Weights of a small transformer language model.
Size: 10 layers, width 896, 14 heads of 64, MLP 2688 ReGLU, vocabulary 32000, 133M parameters.
Training: 1064M tokens, 4059 steps.
MLP neurons of a small language model. Each row is named by its layer, matrix (gate and up: input weights; down: output weights) and neuron, and shows model dimensions 464-559. Each number is 500 + 40 x the weight over its row's rms, rounded and kept within 0 to 999. Numbers have three digits each. A neuron's up and down rows have the sign that makes its largest values positive.
After each neuron's rows, "fires before" lists the tokens most often just after its 100 highest values on Wikipedia text that the model never trained on; "fires after" lists the tokens most often just before its 100 highest values on Wikipedia text that the model never trained on.

L2.gate1682:447447543439485492501518570444483540489499501488446472571488447458452511484436500448485586552498480485494506499488507517497489497497516532520508488451528521501493535494527481568537478501442618491509449523517552509539576557491553489525536550467524488551483482506525503477440457449568536427
L2.up1682:453455563501438467454460505547532463482500503501475483543546560517442514569453506610573504563475447483504524511510473496506502535483504522522531522523524476488500523461453512478453544521430600538500570435535492531488566498554550452456501534511563483476471500392574509475539490489508483446
L2.down1682:422506550498498477556557470558491517550526519499438468502500596414498458499484521504489437489446454423545527488546405489536518452536522480490540397486476442512558452489441473469447397536431467439494494493440502571520555510552518514580447485450459404520527491459489499508541621476506537538
fires before: "|", "\n", " the"
fires after: " |", " one", ".", " One"

L2.gate1816:495459555485511503482508458495556568466494479492554447544453430564539447498515468470512512544443523492476566516547529544511470548462493468433498489533507501531468532477472497456559491499473537505555511496487499498460456576457511485561468473571602500478519532515462497442500460485454514517
L2.up1816:454536490505471570428378539488500482493514545578532458446505518445484461479551506538403504508537492456432442465444491518561526529554523495474442473488537458484483541570526456521540481518512474531532470488455459526493523491492464512542431535523450591471469458490514476462482604486535485521
L2.down1816:513566468487522533515563482517444579489490503505577510515491521492541487447488591502531453510456512500509441459479489487537483506400476504492471498520443539474391502528546455509506488578500546500391524527544398505472526461482530520526472554511545423545493493489425558554461472494539541495
fires before: " |", "A", " of", "a", " "
fires after: " |", " N", " —", " the", "N", " www"

L2.gate534:511562524634548494475546532492519540477515502483474438497523537534451464447547471491512483479457493524531493491462552496594529548565466461497481552461480527448534502485426478499496483442544517535524504544517535536472477497513473434485488528428508529534645471467498450529531461498535461564
L2.up534:540527536496544497528536508413554405428504459557424438491470418552415499478535477483445463473478483540491578507507532523503558480484483459507489479497480494468560590483444509493540471447499485455526549529548461485478478595435534548522514475449517471519482474476500436585522475516491505525
L2.down534:511482477470549525497483546414498538457482479522491495468555466588544551538513494561549454461498541487503534413487527531507507464459506494505473533513468480452472484515429487497457587506540567590473470511464512511509526531498537516582584569499413476439451486497508471470563506529526466562
fires before: " of"
fires after: ",", " is", " was", " as", ".", " became"

L2.gate2602:489488457523536589402520525469472466568573542463512478502490489546456513500457581480473480491512537478550542466544526465535529468520553521530450515484590487542459465473489447442514527506461498567537528495530613435479507551544479449490454583506454522502512473483431454538577498514468583528
L2.up2602:581467533416485453454495587494531472499437493519461455500474503423432500550514545565526544576519448542505534461468532519540601520494467501460465424461467394548514433541466435466539524497532481572471478491501495559504536534471458576452490438453383486517528510463488484437450514516507491558
L2.down2602:524464475546465528495509535526440444520515538423557529616510489475489541533521560498520494442451511506433487518436503508561492440586465468545490473454483453472480545520498494463480436504449498530573577495490463550485459482447503564504543600480519445510545479491397482530473560486554483511
fires before: "\n", "History"
fires after: ".", "\n", "=="

L2.gate1023:505498474533501514513465502583456554492518496507536550476492552500503531519485552502510522477489499472550493495452498469524423526499627507489541443495513544526551508455463527538430390479591536527498465453470505516485542540461511484446540518529523475528466519505546501450556550524473484505
L2.up1023:530499465419405514459509547482469523573509558488508498507549451585498535508476557537564467495472446509520491486446405529529547460455508483533480501471500507552522496528481524534554572566488447454456507527497518397487471471539507532496508408532482523465426501509420491551537458549518552497
L2.down1023:478498551501600481488467469478472500480543490514604510482520476548511534472527515492514518505513490416548527437524446504491508492532486487519469456493471515495559466473547557521550458545455514491496492497537520535509422509478464548555494524483513533531539467525559480531470547542406491482
fires before: " |", " –", " -"
fires after: " |", "\n", " Bronze", "cra", " Gold"

L2.gate2237:480539416467561528413542479512535424448446456580509462485513589524519549539515456531561544580489483518544469423529480429460432440572507499437551464585477520458489458491536568549490512506431483490476462459534519475456475540536536556541513439475483447445498530534524506485529545533530494477
L2.up2237:476541474510456490522519539492502490498527544523466488499399455470510522532506495518441486592570491464526425470481452533498493463533565474468503506504515453486547551531528540458407480479516572501451534458423515520509505492491483392484522468567514458549486532444540433528436493504515502448
L2.down2237:507547485529484515469472500462452544500489555459431471440450478548523515483526502564453555545507510492456483532488578397464481446508536513521470484548488541520539558499504489471458592523472400489490524527498563473482450544504468525488446502532543506502496558569491558421437558545494453526
fires before: ".", " |"
fires after: ".", ":"

L2.gate2095:467517550500518472456462458445529438523539480494494464421397458455416513521637479473493529498537425474558532430498468523463507507484502506444445460491520568562508497549489475521506440510495535549468487473480425527487518489507527489497555487564473486507481578511479499542478503513467529450
L2.up2095:495588560471499505538454538505511523504536453511515471462460543421487477582516471500530548489499530486555532440496524491529556467482519486460497443463505544482528542510509446516568511431503497491470538507515552434452459491574559519522481449458448498451467589458472529506467546518474549534
L2.down2095:489463472515537458488481496578453437493494456476463466455527465482530517511600466527461546538476477489559416477459524532515534500476487546517478495482480525480494486542504554570552558514530461546518515481520478532466568521487409498514503458527459411497524526463561470454511513447545462479
fires before: "\n", "---|---|---|---|", " |"
fires after: "|", "|---|---|", "---|---|---|---|", ")", "|---|", "\n"

L2.gate1836:525523497519546484478454535496510433477464504463439486549467566553551520528428490547534545517534451471486455547504510524489439512498494493561492464520521586439517432512526467467513486541401501537511470487449549469577467532505520484462490524536485519498506553450416487503483525552520485512
L2.up1836:510446469543474451491522478499494494546539545472511484463467506541452408612532518448453481476564532507479441579525477545569540456497527541447477471458533529588468477500534490479490511630536506527448460481422487502502520516512499457394525514557462490494487480518426564473522464523502491563
L2.down1836:539554547515457492536531487470524516492460464509531512531503541462473575535420513546524563532476473507532467532458495512503486455551501427572445445463520448471459423528522470527528446442515450508566504501467597473426446556450504509508527474490457501506467520421490506499454494485502406503
fires before: " |", ";", "C", "-", " -"
fires after: " |", ";", ",", " 0", "76", "cra"

L2.gate2449:450515453555478472551452578471468437542561575494497574562493521479414506502620518525444465488462467481523483471456514464552532484509458462460478503560530499383543474477426480543496469449558484470470466509440448468510514505447446455454516524553510501456533453493507494493499440559437464453
L2.up2449:481522484462515499490502489476555462475495544487520498536575506552510482569555498482541452448470558477542593427478510534578494492486526494472509508509471483403552526496512456553531497417489528458447520500517489474543540522461555465478506513569503513488591442442509529456579537554508550464
L2.down2449:422454510514469516560499533578374505453512521424489557566507588516449521506512508465540481441449441444511488502449517513521439431417514502453492470518515543514537534503516521492451459457544508447487509514456549583446543493512455509525480493495453486546471492469428515495555534598480493512
fires before: "\n", "=", "-", "===", "=="
fires after: "===", "\n", "==", " ===", " =="

L2.gate266:501485489506495546475473524488505444544544519520455481501501522463465550474488481496495485543404448454543523507469485421528560452479516502438567516462382515479548470468502486520532538485512545516514467454409537511490523452477477428505473514449463496495418513530507523474522497556527460479
L2.up266:456511456496465469555475506499529502540476452479494504477448533537525528488522560453529513508455459497446484470541465554486391493521437544474476467421539499429511552467494504474583391473463538528486502486468475557523497472526507538532529517536527522453527465534505497476489486454482437469
L2.down266:448480563507546526451418515515421449458555504520485543511460555570520436509564426580521439441521513532479456553497561512453544475465501505523575478466528446514509523481489497532424557506599546478498499451488496488575435383545498495541456497522527517558494466536476556550491489522485521552
fires before: " |"
fires after: " |"

L2.gate2362:420461501507484492504479477481523401580538541540513561456519568483461434499554556503531525455444557493473470443471519467507519514446574467459419490517552468507534471530494534446523514441498525492434469492564511578478495482463504524448497460514496475539599482548494587528492521462568463490
L2.up2362:486492486502442488551539547496501476449490539510573537561402481450540507500522479573490564481517531500527522450490577545508519542416555580525531466598514574547509501542457524555472505466584505499492511500518501500531500518490514462527429517491529415458537501460548527509530440422528526509
L2.down2362:518433517543449463397468485518533526519496518498448465509565529435499509497504476468465514479509488442485500515482490522525457453559542488574494488446443468424486525431481527487431458507549419471441441505530471524489528543570453473567483459469490530496498464527535499498554509443478555514
fires before: "\n", " |", "---|---|---|---|", "s", "|", " "
fires after: " |", "---|---|---|---|", "\n", "|---|", " ", "|---|---|"

L2.gate2680:450481490518447538502447529476437525564565509485489468434510549528489535543562445493505526455528443461477527458442444497461502447532416477566521509399509552541524466439520479518460505505485523462566586485543472485447536518453512523510540530562489494521554486529584452467525554571489575455
L2.up2680:561527435498532456450443515462464548482544490519479585464439488544496516542565532517532511505504392469511486491489478405536491501492453560467476503505495513487573462454501545496530520552455500483496440510509473478503539532434472445478475532455487495516539556580437503445464536545536490533
L2.down2680:498550437528452567466463471521490529500516472487536446520538502469570490431533456487596499495572524499482512530506469519430536421493506498478562540458483521517462508462497532456445512562468446469499498553526506458505479448507470515407592501501591471506567546504465504514533483500527554464
fires before: "|", "\n", "|---|---|", "|---|---|---|", "Review"
fires after: " |", "|---|---|", " scores", ")", " ratings"

L2.gate1658:459533483484541441547472514474538484485498511495491502511527454461519461459496532513474495507529483508478471542490530507514456488525543480460486536476478507506491516430470526507500523471489520540427498488526512492632496462440509558562552451485498491563503457476486501515487466601480585483
L2.up1658:541458465508486464446506481485456567497526485461506507450459473470590568484477467514495448499527567580502526485418534551463443489526508505493463515560488514513452422454478481484537504454446443495507484442514454466561467501558494470514523513551529526435511461440548509522451469572482493357
L2.down1658:522502529485493495510494450557439512508497429517442468512468501526506532458505442467596428422541499407446532527491443477549451474470426537531499502472420440432579470490452449518471517484544526560430587510513540524558506532532516511459485506527519549562558504460546539454480561479519462515
fires before: ",", ".", " of", " and", " with"
fires after: " the", " 1990"

L2.gate2469:494517521548434533454498474493540549538479493446515540508506528486530568541503452497558605485490464475502508492499538549531479469462461438563520489552524486499537479477465529482460491520533546511459554440403494446494477551461527500512471474518447494534447443531499562564544514532521516539
L2.up2469:448462610493483482444545509477525486440516404461461483484554576640511570444533518506477497526440512473509481534486518491426455516494391499520473513461463521541484478487450524466523497462506444542465520494491462544509497532515525531485439517452515443534473503535564529437439479515499511475
L2.down2469:427504452452456476518477509516513476508501476496536537446457530432585479525501536570563502420522493452452534528546432563481488512530429538465511499470473528525456464492533483470427436541451596499481480492512504537480566487477550491537493505490444452467515540486425489454530598522482454477
fires before: " |", "\n"
fires after: " |", ";", "|", " chart", " Rating", "\n"

L2.gate2593:500508493539540539518446492430444517536526496500589396553444390472521523518496462534547501532516515454449562541492556523569457447543550524490446475517510516506463507484477527473464509480509520445485457488494493507446463456482525512437574512580508490576517508515517481562463474471535558454
L2.up2593:529466515497442453457438498560500447489467513479516460618521495512529487449524531496536445515529479490512501478559484451550586509536446560522531522486493533510460497510496509467472457449518463480563509491451486464533525527468488504471530498493538521464476504505531538592454512504499533424
L2.down2593:554538506380461508527552534457508537509463509482563545543500552517419457550478532497482553475473482467544549491447505538489482541509527553530543428554521490607491541474442535502479499512583442572473571521490543500470432458532465499459513501536441507508533500520563426463464482460493522484
fires before: " of", ",", " and", "."
fires after: " the", " The", "The"

L2.gate1421:495427504461523461503482530495515511469558559424516552473540491502434454537490454481506453466528411485567492468519516489562465506553478533565487465504474439465488497527501505509477514467511551502469595432557536459467530512522522522517454560403535507484553500477512515570539529507467539455
L2.up1421:482444512478432413453517552541508480515518530468458518435472416407472498566451461537516470528537519469553451471499500591547564441561425527513537483514500463471529528581505500443478453482483468518493537455505488518529543477572525492503440462464528452482523484453517489531535453528534461442
L2.down1421:505464567459419511560511497443503502511474490518544484491596470504504390571502505531544519526498482521472569445455456458533485494467503490511536405494412527621505491512541556467450508439490491487465508516546460535528579541443497498556486546412459479511517472450511487460453565489493527478
fires before: "\n", "-"
fires after: ".", ")"

L2.gate1637:461435535508492503446513544542454558520540507509555491528475477464499424503457547555546484482512444510528483509488464458492535540564538523545415500481531559484493514572418585454538500456530527439478517469570540516587484536550501532549475490512446473540554540492475537512583524483561490449
L2.up1637:452393512522536433487508566555486520525559541521510524509491523548490490491539468533560433470545568433440464563493511488481494533500531483529502522496474503458441597520491526416544543450550543507460527457523552532495481529510572514531520485448508512508540458535527436519489506471506539483
L2.down1637:456505445462443553506481574495535513552530524441537539494527532458440465532470480498455519467569460525462499515472488500528567531580478481478475486513513532469463504565534530445487462440452493426486520548460554441467515515444556496478473518478468537455515498552492403494515490487488439536
fires before: "\n", "-", " /"
fires after: ".", "E", " =", ")"

L2.gate56:488519516538471471530542545512530428518559480439524447494514459492480522493431435468520441489567465461592507586454528544467492507518486498537535446457483520564527524498541570493478491445584482466530458493557527513462399548449471455475569475448468480506551536472493463423513547535587528483
L2.up56:505546552488497546488472537460495553537569533459430524503519502468460497587533479561545537509474455470507561481498536576495499507443541582504489435489574454484494507410417544538579461503538460444561514420474546424488490568485527515561500478481473455483460451527470469513524551497567524394
L2.down56:447473453429464516504535439487458494500516536579488478453562476504467466494543516476490462472502487507507484531480506511529501555489538520479510489425439498527532560523505487499506495509496503445512430475522501508453585508542467520480580537459506441559496441491464528459457518459466509570
fires before: "\n", " ==", " life"
fires after: ".", "=="

L2.gate38:501600489525553493513485456513513469519537551490522495454483461525497516455481550545592508494515516549553453534523502460556485531472579503513529445464510496465482505532502577474529467444451529434590527498605524418539511487498470475524584493567435498479490467443572473492505548506499514476
L2.up38:528460472452489508493501538445573448512434520452526448536462474565435522486537546470545503502460474465485495471491540425500408481494500418522531517548487534520549487512504508479518524505494500536532475490505472507546502452470453521415566571459505508485514583459455478473532496605474489533
L2.down38:419538517537542476462479481451463492543580455523511605493503456461542483509502559544490466425539380564516511489392503474490490451461456495446518438526497491487554484502530515549465458510568548420468523518458486566525483537519539395542485471551495466534527458454509507504488525477488457535
fires before: "\n", "The", "-", "In", " a"
fires after: "==", " ==", "==="

L2.gate336:460480492541502472437563515490529521522434488502521411561489475422487512511476492446594491465561440464505481499501492528472495451552521448457461479525541512460451489548447473519470518483594496550509485528437528486449491579540466443519437456506476601568631459563438478509523542482463515526
L2.up336:503459547406541472544458499451566465492503520468562506494477522486497515469567495492534457510483515565474524625532494502431531499465409580519533471548525501499483496527513562514507473552580530449529540516481463465494458469524512565434464510528552457512466517432500474514439499583536468488
L2.down336:509564470521470449496520563505514494449548475538487536493491490398437512474542447489556463437592437438449544555500520424516493519530492539507491554497447490467501427514527487522442558511524502583521509441475472475503485577514514456516424487498521495521519517482456556456526515451470538509
fires before: " |", " Candidate", " ", " Album"
fires after: " |", "|", " ", " Party", " Title", "=="

L2.gate1131:451431537434511494485462481531505494523462484479506483462491492542451514531452484546522480581527487487564513474505495505482535491511501538531569485508483537480541535456479514502440486531468509431464482465442458460535546529467538553512489482488591503483530510443505495622550468434477532480
L2.up1131:465486547437530479466499542491503508472448435495509507457446477510422497505501445580512489617480503473538491501548527546452559449484519543515526497478466525473511533434527564511411536517507508453429450442421502469555549488492536517524435462498554465470533486474491453569518462473518543433
L2.down1131:504440487455514510551447539489528508461468450526467495502581486484439490503487518462500526573444502509533486461424486510479458562558565450455553394506433489524557536521499614421437466469465501493490520434516451565517572497501518542573477455517517477554492517426486440496546522471522523514
fires before: "\n", "|", "-", "---|---|---|---|"
fires after: ".", "---|---|---|---|", " |", ".\""

L2.gate33:472500541506479469536448500548524409499484457513514530566457494536493491495533497516475481461492488548491499548451486497387525562514456482485499381570512563522457465512515550484485475538539515544573510470446509521564592494507496605522519482534450518555521470530521489555531551437513558499
L2.up33:570453542473578466525532510497450568497479488404453503488558480505482504470539487499495557547488494529501451512439528512504545518435516473572485545538461473440506462493563504517500460477476544530500509587548442569450452505486430498520537501546499473518517513490470424498602517572488562528
L2.down33:562490517455497548430533441532539446514540536542516534511548577548528459443496477503527474526516480508457507504525513501533417519551521499532502568431458556421467511484524483580490534580464566535495489506505504535539453512445524498454528524513468511581473430487446560434435470536524528565
fires before: " |", " -", "."
fires after: "|", "\n", " ", ","

L2.gate1405:533513380556543556469537492521468563613501465560462509558417541467488470536492483522495483500529487514551425541484518472493518546461537563492511478522524539556541445527538469547531505571496533572488508489462428459433537546464489471517480586506476449465498494496475518503497504477523465496
L2.up1405:576567498505550523548540435511531497481555445496560452502456474522472466478484521533427548467494527504556377575473492529449501488457534539505534486456473515430457460549477503483463511506609544517532511518479521447551514473545518523482524552516566445494504496541509438482548508522531427518
L2.down1405:498534558450499541491479525449477533473524573450492450403406580500499478513485580571455468539419462485487463490496549490475495517611367541457497486500465492434533511433526535524468545484450492509511500463498440566473466506500468428537479516570492523448503467456506534518499463483499484436
fires before: " |", " 0", " 1", ";"
fires after: " |", " 0", ";"

L2.gate1188:519476545531473510491494529451492530451565438532441536496482560547447503515488549512493521544574539556517439449467483480462492481472582402468457499568507409508496473483454407519466556440471544532486495522471489500437459531459439515475484545474498462506491509435527508540514517509532518483
L2.up1188:472559486434464508490537493466464475470471590516552515498489581552475548495552475520437554577516439505506553465452490495520509445532575490504522577526508518561455510505494459427495449456492572472438481564479432569503502461422486527573497431430476513519436537440508518569507465527496478524
L2.down1188:487464516544455451507504592457469483591518455584436457524498437502549440527532499552510535509487536519464505492452521559440530467523583475469520515462517492609521493537478561459507513496519486519555521530501511455505509548505552492516493563475458542523536551553521510552494445463537541525
fires before: "---|---|---|---|", "\n", " |", ":", ")"
fires after: "\n", "|", "Professional", "(", "|---|"

L2.gate2203:518519472479518528549523584503520496510482511516477536613455539471490478500436456424401483491545526539527492395447531438484542563598457538443533506464508466483485564530514478440568580528456507482457499528470541558499450467559400419488471555526496542485514500544417464473443512485591498441
L2.up2203:527475523493522488571496547436525462571504502499445466613521555508523446477516430506543544496460480559526517516440527526595448500436537536529496481539561453467471516588532473435536444519520542484503509532496566556534489624544497387514496495497463494585520512498417520500511477481491475472
L2.down2203:551512462495562475470435517555518458571522481426490506478413470465431492519490526480547375548441513450515497493474500436484488442539514540532618486471450486518529525582479447442490542512548472475478467436440463435528460520541452535523503512432557448511485494493480481530547572511564587520
fires before: " |", "(", " "
fires after: " |", "s", " positions"

L2.gate2466:519524498459484453566438440505472449528458463536518467501474469495516497500529408498467471474481504462474470476489458541532478460536481539464569527540493469536496444492531500515429482501530484518546401529506496489479428475512485450515502536473506549478482525471527501549465483501487453516
L2.up2466:535482541480466459524560558520529406457533492468538493508565497493497511541504466544401556441485553532500469505506543466429519475537512505543590507543484487506538430488574446542451480460500496529470524561497445515563499535460486505499521449534483494469472475481430467490435510536481476523
L2.down2466:509551516524611543483514486486426496480508377396539485548535503500473515479578485539473450425534472565519445501488509488487537500491506472505496529492501470476561493492469459492529503525519443476434530486447521482441463527425511487605504534572468454521549472495485489503525497477538503500
fires before: "\n", "-", "$\\"
fires after: ":", "\n", ","

L2.gate2196:471530465507479458496475470477537470472518429525508490512488483540456555452532516528497508419490462567554570513524459488391531490498443464457495551475489510469511470529465553504502437493468539442504487504538511436484566486449520511554436525538512491492504454518445459452430520478577517553
L2.up2196:592459548496550508491520462495462504534491452475490484492532475529503507540528528508457566513464532459479513482526543526461493455459502419469492434463502473519477485497469548509539452483502517549515554529382485453483507486511561499489436480511449540439486409491538518522465484531433511476
L2.down2196:532539532546501526559526573443480523533500539504452444414520491495553486510527488489498502488561445522509485543548475498443491556568547498513531538553513482488515517516539575538512557446486476538507467480507529469488464544439445468466612545539471545468457485476526445561495527484490519394
fires before: " |", ":", " m"
fires after: ".", " ", " 1"

L2.gate1604:483530477468558523512545564542411525546510571499519515532537505549473422502571439529438562530485502514581471507443551535531484516512503531560534461553517510490463545533513498525510433554461500422477563561520493541504496565534505523484427550447395475487497504409456522536435501487505480490
L2.up1604:523522486430489531625558509448527509533518437511510525536544498468435495460501537541513459502447502522457482526524545561547542482508621491477515511424535470488503447529526495489510521543492414450466518473529464473514494471440520505562552480488504548446502487485487564531522582521549439539
L2.down1604:459517520520473542487487527465475485536488544506498466476519504469502490528473526492498490487507463449508468524512521541531543475535424540529478467540522453504460534464523419481504471475505527516501450514465551546446492489542478445488466544522515477478439481471432544458458534498581494535
fires before: "\n", "|", " —", " ", " |"
fires after: " ", " |", " —", "."

L2.gate1969:484539463506505504499481526429529479528481449494491458500492562450526469555529469475541489485528526521557504479485507561481456516557509562469507545507522441441541474474508454459503468553542518514503571540473477497514456583448503462572515532440506541468502470503505471524482423490464594458
L2.up1969:474490498470521470545496523471489532448536486508457429553544445474507528431465489488506492529505423547512470424452514522422536523512513543533570509545508481588463465508489397458533524485416467503430524489526501491511508492454508492498533449505450487410528506433471517510501490453596557482
L2.down1969:558512493578418543496455500492463478546517531504457545474465544486532479511552571530501506496511517544509610433485487525593428495538461423463477506457523498513477524503517440402450537568522515423566459516487505480522505536485470496450449473453537510462509487493486492383496571529516535601
fires before: "\n"
fires after: "."

L2.gate2241:479499519544464427576421485543484450472514535510512430505522475552445480402464471547502518535512527525551491486502527492562479453551501491563473547534488474486446472508472535476440524486539498497484492490498493476513508421415404478526454429505491578495573484552415528530427469487462566514
L2.up2241:505532576513550477502522526465479541504517486471527506495506576511488481535553477436455485531495518449457516454475519465523391474519520531469513513520567547471479474486498513464474493448590522528497496465473520503466550532535522521514519492502493459511491545488532453520496492543506503482
L2.down2241:445533439462442507554434545491500547510436459531528474489495521503529460509502446496555454502495528483493470542488464506484507490551524503469487552523517495473484528510457430487542522511525531553527504469496517397551502513498524521492488438503439603525507487517467558468476415503510581508
fires before: " |", "(", "hat"
fires after: " |", "\n", " a", " ("

L2.gate1659:460494476454525510556446538504529506538442513531568522502483450502450485420528493515499469564461489566548496483514516494504500481535540540472497458507496425496539454478557526494485457436459535539444484542482474413556480523412523485526497480456431478508493488438551493464470522550539499555
L2.up1659:561473460430498549509465530450515431506464476463467494508466418552555492504567433458464538484542520513521607506502503510558517435536485520464455589516512497498493539495506517510470545550455459489443444476470451459501546531517495535524508517454445474536482506529508480540459507514483536431
L2.down1659:454508511499445527521487536483506552503475477452496519492532516448550583468556459500559474461569498530453507522493478524528492517575489456529550582550518538513550464515533512501583498551543426537483570533513565478483461500518522492439514508487493481479478430492438508505476502525503529588
fires before: " |", " 1", " Album", " ", " Candidate"
fires after: " |", "|", " Team", " Party"

L2.gate2443:427546509554428488566513518510473571412466539535516504495492465544499471552480467499533425574485473500489520511452499480544470508520485467518517485475493527569494434545499489421468517535555527522459436484435547559506505518463559556482483498513513489453522509559458512452504564536573557428
L2.up2443:448469501524516493463467470470453540500526456470515568542512576540521480554499482485521477432494470499477512498525482485464513522539480444462539473478547459531507453582537413557488400425432540491467552514456492481511574549481481503507453474476502532496540569470436527458457490506511418568
L2.down2443:616466539547492459419510548518511466466530536534481540448467514519459465490469514507540450478444479574499525478483482473514480478556487536526438506409546516580461484490488514433449492491494511486541484504540476427484495511440534481501534482466509423509494473483534428511482490459452566486
fires before: "\n", "---|---|---|---|", " He", " |", ":"
fires after: "|", " in", "|---|---|", "|---|"

L2.gate199:487548475618492562484567503426486523466527472531542510505473475412451537505450441442499472423534465522555555519520510449484509497554560521492554513478476474546470500523496514470506553534500544489511415466480483429403465591516420524453570536483544544451538451495488436532479523516548521424
L2.up199:519483476517477502473497507488463493459522515436501482528475542527454471517588466532500485529475439467547453555419447539467549528555499579524538514518566478513506444454508518490504529542506544534485522499554437562515553490523478453530547527477500481533522525487522424534525515502549507538
L2.down199:489487473513390515527498494490430501475472542542499556480486478461528501532507592524513476539547483420503499494547506446510521558491508524520519524505455485525497489545447510583521448511500473552507470417509588456510406586451490539519542447555543440493546527437518542484475458503480573526
fires before: " |", "\n", " –", "Cam"
fires after: " |", "International", " Multi", " Bronze"

L2.gate208:502567529494530510473465473462455504601484484528532542495418556547477520550462489514481462488539507468513551492527420479496467510522470502354509507492499482511507507539532460567517443496497526553549457464515553524524533510537521616562562496457447495552499537496490410476541504434545501493
L2.up208:543457533452459434534489469462569582523469475527458513477507494572518549480549464495474477494536542491465546481526535494440481459472530518474552476467498500457522480523536448573504483447495535561512540493450521500559516473538450461475483487489494408478456426531521512536463460568441475541
L2.down208:482519462499516486493495455474521428474526511469525479540422494517519472507438384499474484535482434522530438508486482482519502543503532551520483514457516508500534545545516480529470523498487499452484460555478486467557463447424492461490497547499456559512532507463509514530479430466544541554
fires before: " |", "\n", " ", " 2019", " Pan"
fires after: " |", " place", ")", " Rating"

L2.gate1981:507553526548502488556447507486506476550507499489535502589450574548406502511472425451476537495460568515528453487503440470471484475503461509444473515447453485480550610452447523515506513478535426518473548388506547461425512601499534452471533533479486481479511581528516491505503506507535540442
L2.up1981:512501444502466479481520543579453550429519544473492550450509574566434486545376472493453472488474432541514417473515556449444554541597571525474572567488518512530559461475533525464517480445502526473482515563492497563462500544457480474551476518519482511529370498505585444486502483498480517389
L2.down1981:501505596483520569511514471495563507511445442417437517497464560540500578497553516544484442419512464428485524509473452517497552519480546530468452480500446469521617551493441519552526525545500530533521529555461538400473542527529559455481533471459555586514478502455571617495534548534558522593
fires before: " |", ".", "%"
fires after: " |", ":", " of"

L2.gate875:426505600531506505458537484518553556490466414522496487530480503495540454571501553521546488511456507532486532484448526503549436507468516467555552526438523528581529608475467507546490497479514476541525512539523517560520499482536550423499497478522479443508567531472525472490491478468543511470
L2.up875:484481498510429541515480382411489517482512495473539539540487605547542509512501462483446479498524522472442483551492492470414500438543491551497476438532453496487477549535484508503495478530484541505523506531519473540525461517516458458475450647448533511469530494503425528455478520524569491561
L2.down875:487486460522518590448449525542477591520462472488549408486464464483523494567529548442509525487536499500483483568487490510540544425537577481518458505460509474514536499463485469520547530489517452461447541496497470496543518432567526524499543510522511482490548512459529560463498519482538563515
fires before: " |", "\n", "("
fires after: " |", ":", " Length"